python train.py --n_layer=12 --d_mlp=704 --norm_place="pre" --bias="none" --init_std_down=0.0 --beta1=0.95 --train_tokens=678900000
MLP neurons of a small language model. Each row is named by its layer, matrix (down: output weights) and neuron, and shows model dimensions 128-255. Each number is 128 + 24 x the weight over its row's rms, rounded and kept within 0 to 255. Numbers have three digits each. A neuron's up and down rows have the sign that makes its largest values positive.
A block is one neuron, or neurons of one layer that tend to fire together. After each block is what it responds to, as a language model described it from the Wikipedia text at the highest values.

L9.down100:136089123155106102161156129156127146137121125135089148159111160118109132159112108137135129135143143146123109134151119082127115136100107118141142143137147148157125132125104177087132161146126170155123149123174077112123180141122056105122169118142125161119100074098173126108152101121120111085102129105145106126138168143125154157111087145121111147173099119145117122116133144112115094150105
L9.down135:127151131089172127129124169120136127116097139104105111130145109137127123118092135093188081112114148094171131120088105097153117153155133131087146147182115098120118113183113115185129128158129123097107148136169087140146154136139132139146128158176148162103144104168103151147070122139078119102127133148099152158145132129150127121086083140144166159114110133125150097130137097152099129128131
L9.down252:135100133139133137141099136154135127110120134133117086160153156128127136119107134136149139121092129118134120117157170148114141153104118113109109158129109109108098143086109144124143116140195110142115132114121134097077117134070092142128161146102153151093113135158105168122129114152078141099140111113100131141126117129123104119171138082118098155140110070169156128157109112121109135105115
L9.down301:118167107122115152135117093120140115125125133110109153145131116135140137139182108161162155123156132121107160123132127106122169118119131130092103179101119129106161116146156124156113176111126068140135117140106130131149135111098143125136096109142139134133115138154101121131110089121151104149149114090146162116109108113117133150144162114131102097131146078150117148107110162107139121127089
L9.down354:144100145123115137147125151123141107091083109153103154135155130101109154133121139075124107140124131114078116116136163102177134131116138114120133081100110128172122133200134118115126132114132108103120164126148188123086154170120184150126122126126128123119097072114164127124106122122103151105147160125160115150147105115147109115109113113127154092141180175122146174105157163194141129141146
L9.down522:104125133148136115100121129093101200170124126149115144094156149153136131159144160139126124110103128119131095084168079121126125111129166116149141090118142149109126119140124141111142119170126124163137134110186169101171120144107078145106142109107146123097127157133110100117179127146131180164091078142139146096076169140108125099121142131089111124161141160120105157121120099107086090120153
L9.down620:136104125123103120151136118122115097136107149139114133090099120128123146125112115158121152147132140137126139132120121130113128128128106159092147141111138125184136121158103074113094126107108115113129109111137139111154119144108255110118117086130122080122122127166132164096147114155143102146137110093139109099092144126155142144100113131131133099154100122115144113129127155133103127139110
L9.down666:095122153154151132080117125121162172133127123130119112098126123141115148109131119105124106131104145088115090081110108158149170145113121138081114131150135149128133089109141141155128126160095141103136100195126124120141149125120157150167125138063152133153177123118148152136124112134123123131142126138123145099128102116098114115145146109099134113169138139125164156134153130159116161154168
Responds to: Mid-phrase joiners and separators. Separators inside a multi-part phrase or row, chiefly table pipes between numbers, compound hyphens (cell-cell, duty-free), and slashes or commas in lists.

L4.down496:093157085108135079123134122124148106130125103124159135113140155175114136133128141082143133158119127136110149134144120117134069160099155147163090138154072086116126128117165133108147168123109111116134152115140142141132150158102056131136142148137145180097134117113132129123120114092108115115173112098185099146095152139156141102154099146073123118139149123118135145111131147192154136125116
Responds to: Mid-word fragments and quotes. Mid-word pieces of split words (shunned, numeric, Honky), hyphens in compounds (no-comment), and words inside quoted speech or titles ("Oh my god").

L9.down20:145119138145092152127125095160125093135150145138125128117134103121159123140155123165116112096105154125139133135092158105147123140124137146149184158124131148136152170137114099152163185140135089084133071163119113165114094106083100105091110086099139118149118131108119140178123112132136107169156148134121166141155133100163150096114139143151151128162097098113135145110163118110109103123174
L9.down154:129120092179110139113101136113154090157140081154097169113132106121135147150106092060107116111133120149140161123161105150159116115122123095117151148122113117125141145115134162118146181112160153117140114157153104116135167146116072121097117083122122170136131151129162086092126131125148123114127124112133109156152142117185133123134101145102092128095164124147122150124116111111152129139171
L9.down285:119134153122149170148116127124114087161096144129154140117138132112115082125120175140156109074121127142142131104131138122084127114118124101110117146134121125163109119124079182151083118098126154109139094130087104115104129156142064169103157088112110132115102141124087131146156119120131120168170135156119120094124139096093155121145116132179126113133121158151131123144121084108132134151121
L9.down314:128092116087109113100090123147149171100147124167132081157140119108121137133141142164097134067120142120126109150151146125161165141090136142141092116145153118172146117128148148112124149090098126148109092120127161147121157131142124104153134132111108129128114095185115132132159109145084112142111144135146138147107124103165109163130116162144135131145117139156141117131126130114149101144112
L9.down328:135117113126164109157131157159092127129110129124104143160146116100112114121164151115117189135131169140130118134170134137119113110119139162153126121157070120204112137117101120117108095183129145113120161110093132158103130113106209159159116143135146124128114093094112159170131156100145153108091171118154159144155097115153107139142095153107151110129136168130130163131136149145164122129136
L9.down378:103146126143105078167146132113113159113130139145112126124126127124127100145122081124120147132160134089137142122158161082123093098140067121179100110105112111088141099087110148168173120155133116145125158138141132126141129105144096115153119148104144116150136111130118138147134123128109125095125110189085094141142150119147099135076133150115123145129137164162124111126150117167154141112150
L9.down515:120141110166130115100126141115128099135130126161148151145103120118146116129149130146137090127183123160143117139172127142105111133117125118148142161099140130138112109133099115091102089095120138127163134136150148126138138137162085098105133104093142085115170137121122098109073151143068154109153093115161180070112091113153145139152141165137125108116093117144137145132119138156201146116124
L9.down651:157149121140110099144103135139191143173123114134114136089147149120143147088150120142132121150108135129130149163092145138086110122161122098087135108153142106161123113141100137130108141148112112150140158132155132140146121153121061109134083087120117105141121114158148154169142120098104153121150129100109137135136142155131140158128127117120123159111117140122119101092180091109184109096150
Responds to: Clause subject before verb. Tokens right before an expected verb: subject pronouns (I, he, we) opening quotes or song titles, infinitive to, and word-starts like inter.

L4.down122:164107117086116141138152105129165109136116102152151099123123157104147162133154120156132152117131117138100103146120154151099121116148117119129102137134130102125162141154112141157123174105086093122086134159122150120138102131169120126122112146142117122121169081113143150120108101120157101122094110092169139156147133100055131124146105138117176082102150150104135123163123156152156162119122
Responds to: Mid-compound word pieces. Word pieces inside compounds and long words, mostly hyphens (time-based, policy-making, medium-sized) and fragments like data-ba-se, wheel-ba-se, varia-ti-ons.

L2.down55:109186142119171099172131129110161131102133140073096145148119105105146147132125144135152147130173186126144141148151103168120106112099088189119105124158092137135127118090097096081120102132098121119101161118162141123123157125130109127140106150146108140105133074163136152123117146078128181142151149113101122110130135132108119128138098092129089138142128140143172156144120134140124112103149
L2.down120:104123153075116124139129110163099106127112143147113163144135100174151099090108118163139151142127134136153108093100151161105130115117150102129100109154155147124189133141105112174087131106117099122140119073105160145109099137072073150109165121104131153122117163130114128101114153131118148191075133136126113162145097154143133108144136131140083139146117109089118146108151150090080178145101
L2.down245:071102119118108135083139115115132100134150078094114091137121111122115106110092117095124168154063115129133132101122069160112146176160126145104142070100117156123137112136138090128111139106131127102148160133169124152122171125151156139150149122123115136117137091131110126125095148148097124151118162154164110129162127165136115145114128137158138152152152151129096131141125130127106104142115
L2.down254:156088106146130146107140102137143130112091111146148141050150112106132132129135120127123100171138106103168157097111140145112103109129108174157159105120116157123134139150128110124129107123097124069088122141095158147137135141096104144060089104123124105129140163161150123120112097141134127120156123115126108088157155107127105090120145112123129142112125145111089116160118177143136139136136
L2.down368:141160097132137101113101118085157162116136140159117179091129137126130145116123121171102096097136176140164098180111140120084131127156156132129120125143116114126109129089129135132144113123080159141110151137136142161127104111171134123131161100161102154104171127121130095141159123132146095101122180120120119114123161104113151166161152145124115111160142132140121147130138093175143150125071
L2.down509:139134127143119127129101106118151121140088125092123088101124125144117131116138176143105101152112108083090083122140113161125150115128143115153110108087131069123125112126128101132160133139190112166138126165122129162116139117110118146111122112157139148136142148150102119135098114094091160137129188128171137155134105107151146138190098160127129157141097117128117136062117139117154127140105
L2.down510:140112122112196156152112113130084123115144158109127123140112120128117139094099141117139124143119115127088094126118121144097124067122158149107141095129110136121136126144152117125107111179164169111102114122111119107113147138113037150175172081140142129119133111144100101121096148099133131139147129135127110179121133152089143147099109114137108159094141109164142144138087119096119141091122
L2.down682:142138136104104122111137141154113128130102172136147161096107102128108098138134153133157103132150135104141132146140156147110117139109157151146145139115097143125123157122120110147144119132126173149153100099149130144141148097120133121104097095087116146149134121126136138078150089063195131158067124096149178121135154165101113100115108102136096131083150093105109103133135100082152084099123
Responds to: Quantity and relative connectors. Function words that continue a phrase: of after a percentage, number before of, or in 65 years or older, and who after a comma.

L9.down68:120134150086125128147145110114106141107087135133153084139101144106137145162154123144153104130152134129134142108151119116127155105106158133137089128127096110119161111139113135144144128145111141141126110144110149093162142156172121162130142099118112094135131123090157077178087125137130122124166111142136094147177108140182094139110073136130130119138161141104171117139186122112114133165089
L9.down319:097103103145099168140149123153124122173116132129163156131097133103152108177134141160153133104109122174119117121114131093145107144115115131160142133155087137149140096122157099184157099155144108146140141167077130123141057121115171113150142144117115113153153132124118123146110174127146133131138153134143196125100147104098136117111111182129106084141097116106117197136145156122143139074119
L9.down325:140111125139159112123150119147139104119116092133159175106149090127132102109108165173099134126145105095089084106125141144140087165122155182120128122132123107110102130155091109149139111166148131099133124185119171172148134060122139120120119142128147088142119101123140166139108122111125156100100097095136148152121135136123136109114109125103147129190150138095125105105158135141115133128142
L9.down367:124158107153141076163131133095147159069175153128155141095116157141121143127127123129128124099136120099115141133148123126133181129120111085138142140113143112115157119122134090166086145174125119152114132158128082137099101170119146103130148122073104101162181149176141119112106159145145118188099112124126153128146081117102140117135130141139152111129106093143146135099128171096140117104142
L9.down407:136158150122128085135117140159168126097134145093116129138132132141104143142165160118096068165166134134141083146100122134130130132146118152081119131158142119135114145122144115186096149084094129116142151118139164135130136090127037092133122148127134112131129122128127136123115101113159155082130104179120142120147103104136095131128137125197193112129140084109164080138175143120097139136140
L9.down491:100128122182101087141139143165163155125100145129135150111131120130142125138113078128134069123123172147142123125090145172136117120160186088118154162129204105087101134178151132114162131115082109078127109173100136145119134142116148156126120141179106140136156118100116159094144127141129149115115140126108128086139144125122139149150127096080093159130152115141149109116141169150132165113149
L9.down539:159146124146156162145122123123086115144143161135147104141099145133126130099130126143069110094134077092156139136112121127117113141147118111158086138110107168110123142107140119168134124134129124125078102107127101118140083114131103117105133117144124085131126142131196102108148121104155129092110134153134126125139166134158099119112091152168142155154122094138147129148129133140135124129114
L9.down546:141128126120117126111139097115123073094160115130163104133120138119135144145159152121132135146095116112095067139105145132159156114105142119121130130084129109096169092060114128184139128146061125132115125153124104094109127107128116133138134127139151131067117129107123091127121140116180162085129121108085161124136142062147151133136140139146107106141126125126127089167087133145146126071166
Responds to: Upcoming country/place name. Tokens right before or inside a country or place name, such as Sl|ova|kia, "near Canada," "in New York," "returned to Nigeria."

L2.down28:134145137159102164144107142100112158131129116143151163158083121139128153119146182103111129153099120121123125113111121150115114152113151146105131129125121172126114112136098127080115134146159130144105133152117108122147108129090090129126123144156146143133099086079118144102102126108135110124112161098156134121112151182140079115124159146144098147089129168078119126137135139116106150136084
L2.down234:136118182104122136125137136093134164109149113158139123144125165152117163084125124140094152120186123143145116160144125154145145172106131140088147153164109122124119118090151127071128149117101137127164133135158111115148112083115135167150155119169092146131111122140125156103141101140120117136152140194134180122067120136099140148144111144150146099133114104127090133100104155146145149151146
L2.down263:156124113100142157113117150127140177159129131157120149180120135122111127111113111121120163145080127122147125146108126136127093137126155137135126148171117147099082147133145107116141139140125120127121090108108145156140122079108184112124100115143103135110104149090134192113115101113125094145157125127123157145106110151175156152107104077082118168141106122092146118108103114112121101155122
L2.down402:145156108144157164091126134113088113125096137127124151131097136134127103120110140137087117124126123088114120114102099122103140114102139163135137121107151130151140145119126102053160174150129138145156063143165112121151130109133162151145149101119115133076129129124133181127172129075144146114131138130132129126079088152142131102141106082108101129166119139121128158096106107087142117141167
L2.down411:157147159137132133122103140129107134108101137166122125161139153124117146140136101086133122132134120122128189134158158155145078118135143112112142120118133136171159139142144090112118144151133115140129078130162150160118156141082150149113161147110114114103135166145122138100062112058110110126149123145129087107164089182141109143106134138110134109120168114096187102141112125166103142131165
L2.down602:182167111116133154124105181152143108137124139139128122113124105132164121095140124118107149132097131092115154104124147180138109122137138167129143110134110168132162132136175136125146152167147141158140061092112142149148096132111140112117094109132137103102092165115130148119131129121100142118124141121057065125104106129193098115050106104143121160112134094137121123148111121149093121130154
L2.down635:112146160108150129097141124114130127091126139121130132150119156097110165116128159106121181113110133140139115096124154147093087150132122132110097133165167123155113122111126158114123101147108130137109145114095145116145137156164073159140157153115128132145125159090121149073125083123127110135109183124132144102133130119096100081074130125120117130151132092129074156104136136171133180126159
L2.down687:133136135174177121131139137133063154144158159156133132121122127151162114129114136120134164138138162135143156154148128144098097122114161152143119146143169122098152143102131146116115101095176130145094124151149164105123123156129161140108152113138132112091070118087083172162153126119105139109139157106135115094125110127127138113128118130118122141134144152127089152142113079118171124151159
Responds to: Country and nationality names. Final piece of country or nationality names, strongest on the period closing U.S., also States in United States, York, American, British, Norwegian; weaker on French du/des.

L4.down247:157135137142117130137056135150131116113114139162130128108078136154121099151160114128117137119141133135117149118081123140101127133135155112141125116091095120145118118109151185155120112161091159149138141132128102126084153126132126085159140129118134137140095222139122124118158153114116141121129121113128127136119118147135148164089144125196085125160180104118160109118144136132147125113110
Responds to: Mid-sentence commas. Commas in running prose, especially after a noun that is followed by an appositive name or clause ("his mother, Márcia"; "Columbian College, now known"), and as thousands separators ("£32,000").

L9.down5:148125125162113135109155138120161124149098139113128104142127092128118113136134170143149126130124116106144147095122130151153093108119109116178088102142149145130123148158174112118164140124119112144113162157088120144132122158144136150104088167089144143088094132158138118146155150169102117144128169141103140149122106128112138115112094120072107151122109137124150111155174122079126123111140
L9.down312:107095149141091109146122102116129124181197130098114150089105165143146115120137146145150109137094140122102074089081162158130109123138134126151142161121104108107127164156129116170136169144113122140103142141132177115148126103106119150136114123148166128138131120158107169123119106132130135125091146126162126121118151184100114162120138134156148138118112124124140084184079077113109121096107
L9.down317:071108140127125166113154104098104167192106141187109108141125104091115157126125087127151135113088119140169112142118119138118132136130103118138160142151108153119118111120152067122129133128156128140147118132132119136130147099187117120099124113138120117117170108137061116098111128119152081127150118139134119175166118139138100096100133147168142150163089124124134137132115162124132161172121
L9.down363:116141127131121129134140158111143112120131126146132106128121144129139142118130095124149120116101154145135101194138141174139119152121124133123120117132145099146118155123097082106161144107087148114139168130100117109071151141121255125131131159135156137125108099118111114124144140096116130140133139109119098107147110125100136122146108126140119130134105145081106062139122127111119153109153
L9.down464:099163161150105127121146101124141113118097113135126116111146121149122144135152112121126158113138126117149160117131129099141136107156116141112161135131164071102118130120129124150126114137113123102113108140134113107138116161125067079140109121103132133087102144117166153083131166138154128110138149122121117122130109160165146167139089132121116099150178159129137100137137130133118125127154
L9.down521:137138142133119095145142134137133104124124118120109138106108107133112130123157149106143102110168095103141152130118111133146142129124121139139130145087116117115138107091087132168108136135113116169106141182138148095144121130134104121079112148126153096138145147111132149153126096113135097158093126106109147135093082137077114178145174161101125127154139104115130086132142119067133117166115
L9.down563:115119137111178101131099122155126171140121136121157136139129175090117142123123144153147138144125139177121126122129105133144115131089160145141145131126178101118079111177149150134125155147130141129176103127111127160124101105172141109150122129104157128118117162132126109137150141111144115112176153124140144093098116134156152120175134141152100121071128142184129114150124109130126142128124
L9.down579:131135148136128154153129154108108145092136159144131147125113128150084115139166114159077106159127136116175114117089153166120136130133146151142158085108154125130118137149125116114154153148116162098101113093126149123102152097151093096128129147160149159088113120107170136118152123104077128130140100116120131154170100138164110142108107118134132142081167134150155130128139117127127161108153
Responds to: Comma after noun phrase. Commas right after a completed noun phrase, usually a name, organization or title, opening an appositive or clause: Lehmann, Madisonville CBC, battalion.

L4.down443:160128060130108129166120102112097139180132169151160157088117148136128110163140103124104133076123108138094106166124122185083114130129148108120129110146085112132130130179124135126123148102149117129104170129122154120111134198115151097155123082137150075136119160151114119109122133157128154103167094096138091181161137099149099173121106116140139130142134095110130108161170131143131134113095
Responds to: Span-closing tokens. The last token of a short unit: closing = of wiki headings, US state after "City,", final digits of years or dates (18'74', November '5').

L9.down3:151120149134096114144118152163083116106081110104074153138165119124141167128150175104122142121135132096103156150124108107115109152107156123135097128129140120102140102116110172100121131124105136150101149138158136100101160134109172135150131103103109109101128138114100112113077125135134147139127172090121124130173099085122152147142146145144156112140165176100120148121133105112164129111116
L9.down151:096157104135147075109119162106137105086138141149165122097148168148091130160123163157111145137138118132110161114102139131129133093171137170126100156136137104118110121116115155175129136150123101112121145144114130138130110138124087084135141182166125147150144130126164167077090155147145131145111147151123136154078112135149132165138148132107167138105112145130100132104093116158108167132123
L9.down221:129109118075154119144121105135105103127135116124105111105136131134104123083120140134125130146100188105130089074160145118091153139108128098162120146127093133076093139131174137137111125172163097152084145149134155129187120091161178152143140098159150095112147132158165168107070122162112140154142150148155153126100137168112133082164173151145147140110141163149145107154158149142138131106136
L9.down234:108184143152131158143159136166102119205101116136114132121122151111102128106143123136122104145106115151092113141140134128153147120154110124165095142132132154160160105115109110122122144169114125132127105159178115141169168140108122092096120142139105112134134111154102164150083131167156134118112148161140111120146109152127087149136117090147095144161147100158112190122078174163125127099122
L9.down324:136158105147102095122102119110134162139187154137121105147109100110124122138095140126137115123114100147167122063124146114141076136151158113109117144113109157148143124123145107127101082172173080091123082134113116159157072122129138113095120111186131117136147150110103152137117156182123175146160121120104112134109147128140101133095154152186104110133117110151125086148162088109134091153116
L9.down591:169103141096146121144139115127128079122120118142155158101123136106114135104131150093148111135133151161140057143123129131110105114091142126158141145146110117165090136136103118126123162159132147094102128128127144148163142134169116107147106082140114105129114101144154109126128094084096170117156131123108155134139136147113105183117112163142173145170151147174146124103169139133109128136100
L9.down603:122161177139146130137126122160139124100104142114149155089147118108133157127130102108114152145159129144136150084092164130143127124122133102157175130142121124117137131092169124122139144078115099134116120154134118124104184156129118092083080125124163175110113106132125102118156169125152135134116142124156116118113093186119144123113153133091130088086127082116130137099106144138153127115127
L9.down616:159126183107104152115126120140172104153140173138141091131155107082126090131189160133123097127143112149139085114129175138064103118157149158162119173134085132126116096125143129161183175116120117113128087100148112125107144129145121104128123164139145118174113120110129123159091128150118136124092087150098164136128138142090102133073103144109119133141110108107137191174124138140106137125136
Responds to: Title-closing and subject-end tokens. Mainly the closing = of an article title heading placed after an infobox (= Vertex Holdings =); also auxiliaries (has, have) or commas right after a subject noun phrase.

L4.down574:143111117130120128111142145125128115138154163161134122151124161102090105168107167128137153121120144116107096137117147143167096174125147128088069127122110127102112106125136151116138092130120127147125093147074112133133145132103101147097174081136115140141083180097133130138180146109148124119114133131161117085121108179176126140127083131102135173153099133141104106159113108125112133165146
Responds to: Place-name completions. Final token that completes a city, region or country name, often a word-piece ending such as Frankf-urt, Stockhol-m, Leipzi-g, or York in New York.

L2.down6:149121125147142168122167136119096122142108145118079098111118152148126131104119098115153122134067133119142118118164122150154093115130123130143138182091133097089150146145120133168096072124116134146136131171106110137126145131155114105096098129168132121095153130114099126099111153082136117155128180106127157074124088137117181159136131140151145066135123149096149138134169158137128153152130
L2.down19:136096117145130125122063136123121095143146110155154150163093142110111182155112126169105097152138116129097132090123127128160121108129112062166126132142130129121111128138105161116143130112161174199102122134131113129129158156097094112134140170164124107120128119118119145124114089113135147105091166090148161107153097116165098154193126119084073124149102150146123121117142114101086117146147
L2.down36:158108123155155142102123112114142127136099130087158122109131122158128117152098144118125143106136148110148170143162069149172130120095159181129121111101151160123151118134103133126156118136124153108077154112146113071133128115146113110095142103153113119152136131129143152097135107119104112148154125120148137111154085114112106124133126130106134124129109122102119149223119152089138090137143
L2.down51:084110130149135111148169165117083107152116093139112092120151083140136159116129095112132136142136144111112143108193137133134119144138134109119096199137107100131108117105101131114134097060103173103139145130118157137126156136119076114149120119130133174106101132120139111140120088078125110149157098133126165175123115098095142116090125174106151125160119082107140123130055145122153134116129
L2.down112:129110112135123140127162099124137095111135091119109097129149128141110193132054104122133129096140174124104122076132107185102114130111114111125168127126096169136091160142096135125142143122129154121096134119134117126109125124160093133108131098154105111082081100126110167104114152112134132110116105093091136100123133084194162052161152119134137140137152107141163143130075117142113168096126
L2.down370:111106133182140114142124145112114120133109136090117150123128121127138141154111102125093118107166131119134110091139135152165124096141104085152147136131128118124103128124094149157156157120116169170116137151151097108117142149114000120159123141139097110112136101151078146107124103113136156140141092154140111099105073124170146140120125120098134116129109128154129137173104144178114098135147
L2.down459:110119110113148127132077132095100150104108087094125148137138109119112110113111114143096152142130087122126114116177148147157138071102156112123123171113101168108109142106137151153155178151126167159138165152131124128137135124145104135120123138123161115136143146119113183101113130135131105139098134103148141150134153121182106135129137158084103081137156148107116087139121118124132127116137
L2.down528:157071132147166121125116114133081118127170125133139113118122146108108156140138116158138108121141123150075128116140126117155119098132130106156130161119130150095146183080161120147159133103119117142139165136141119145154103123124104087113092138125121129150178126117100176076141111098104159143148125114134160101113132108137135132169122114078117113127130168138138116155108111114096107124130
Responds to: Tokens before bare verbs. Tokens right before a bare verb: infinitive to, the t of can't/don't, not, help, does (failed to qualify, can't get, help her); also word-initial we pieces in parentheses (webcomic, week).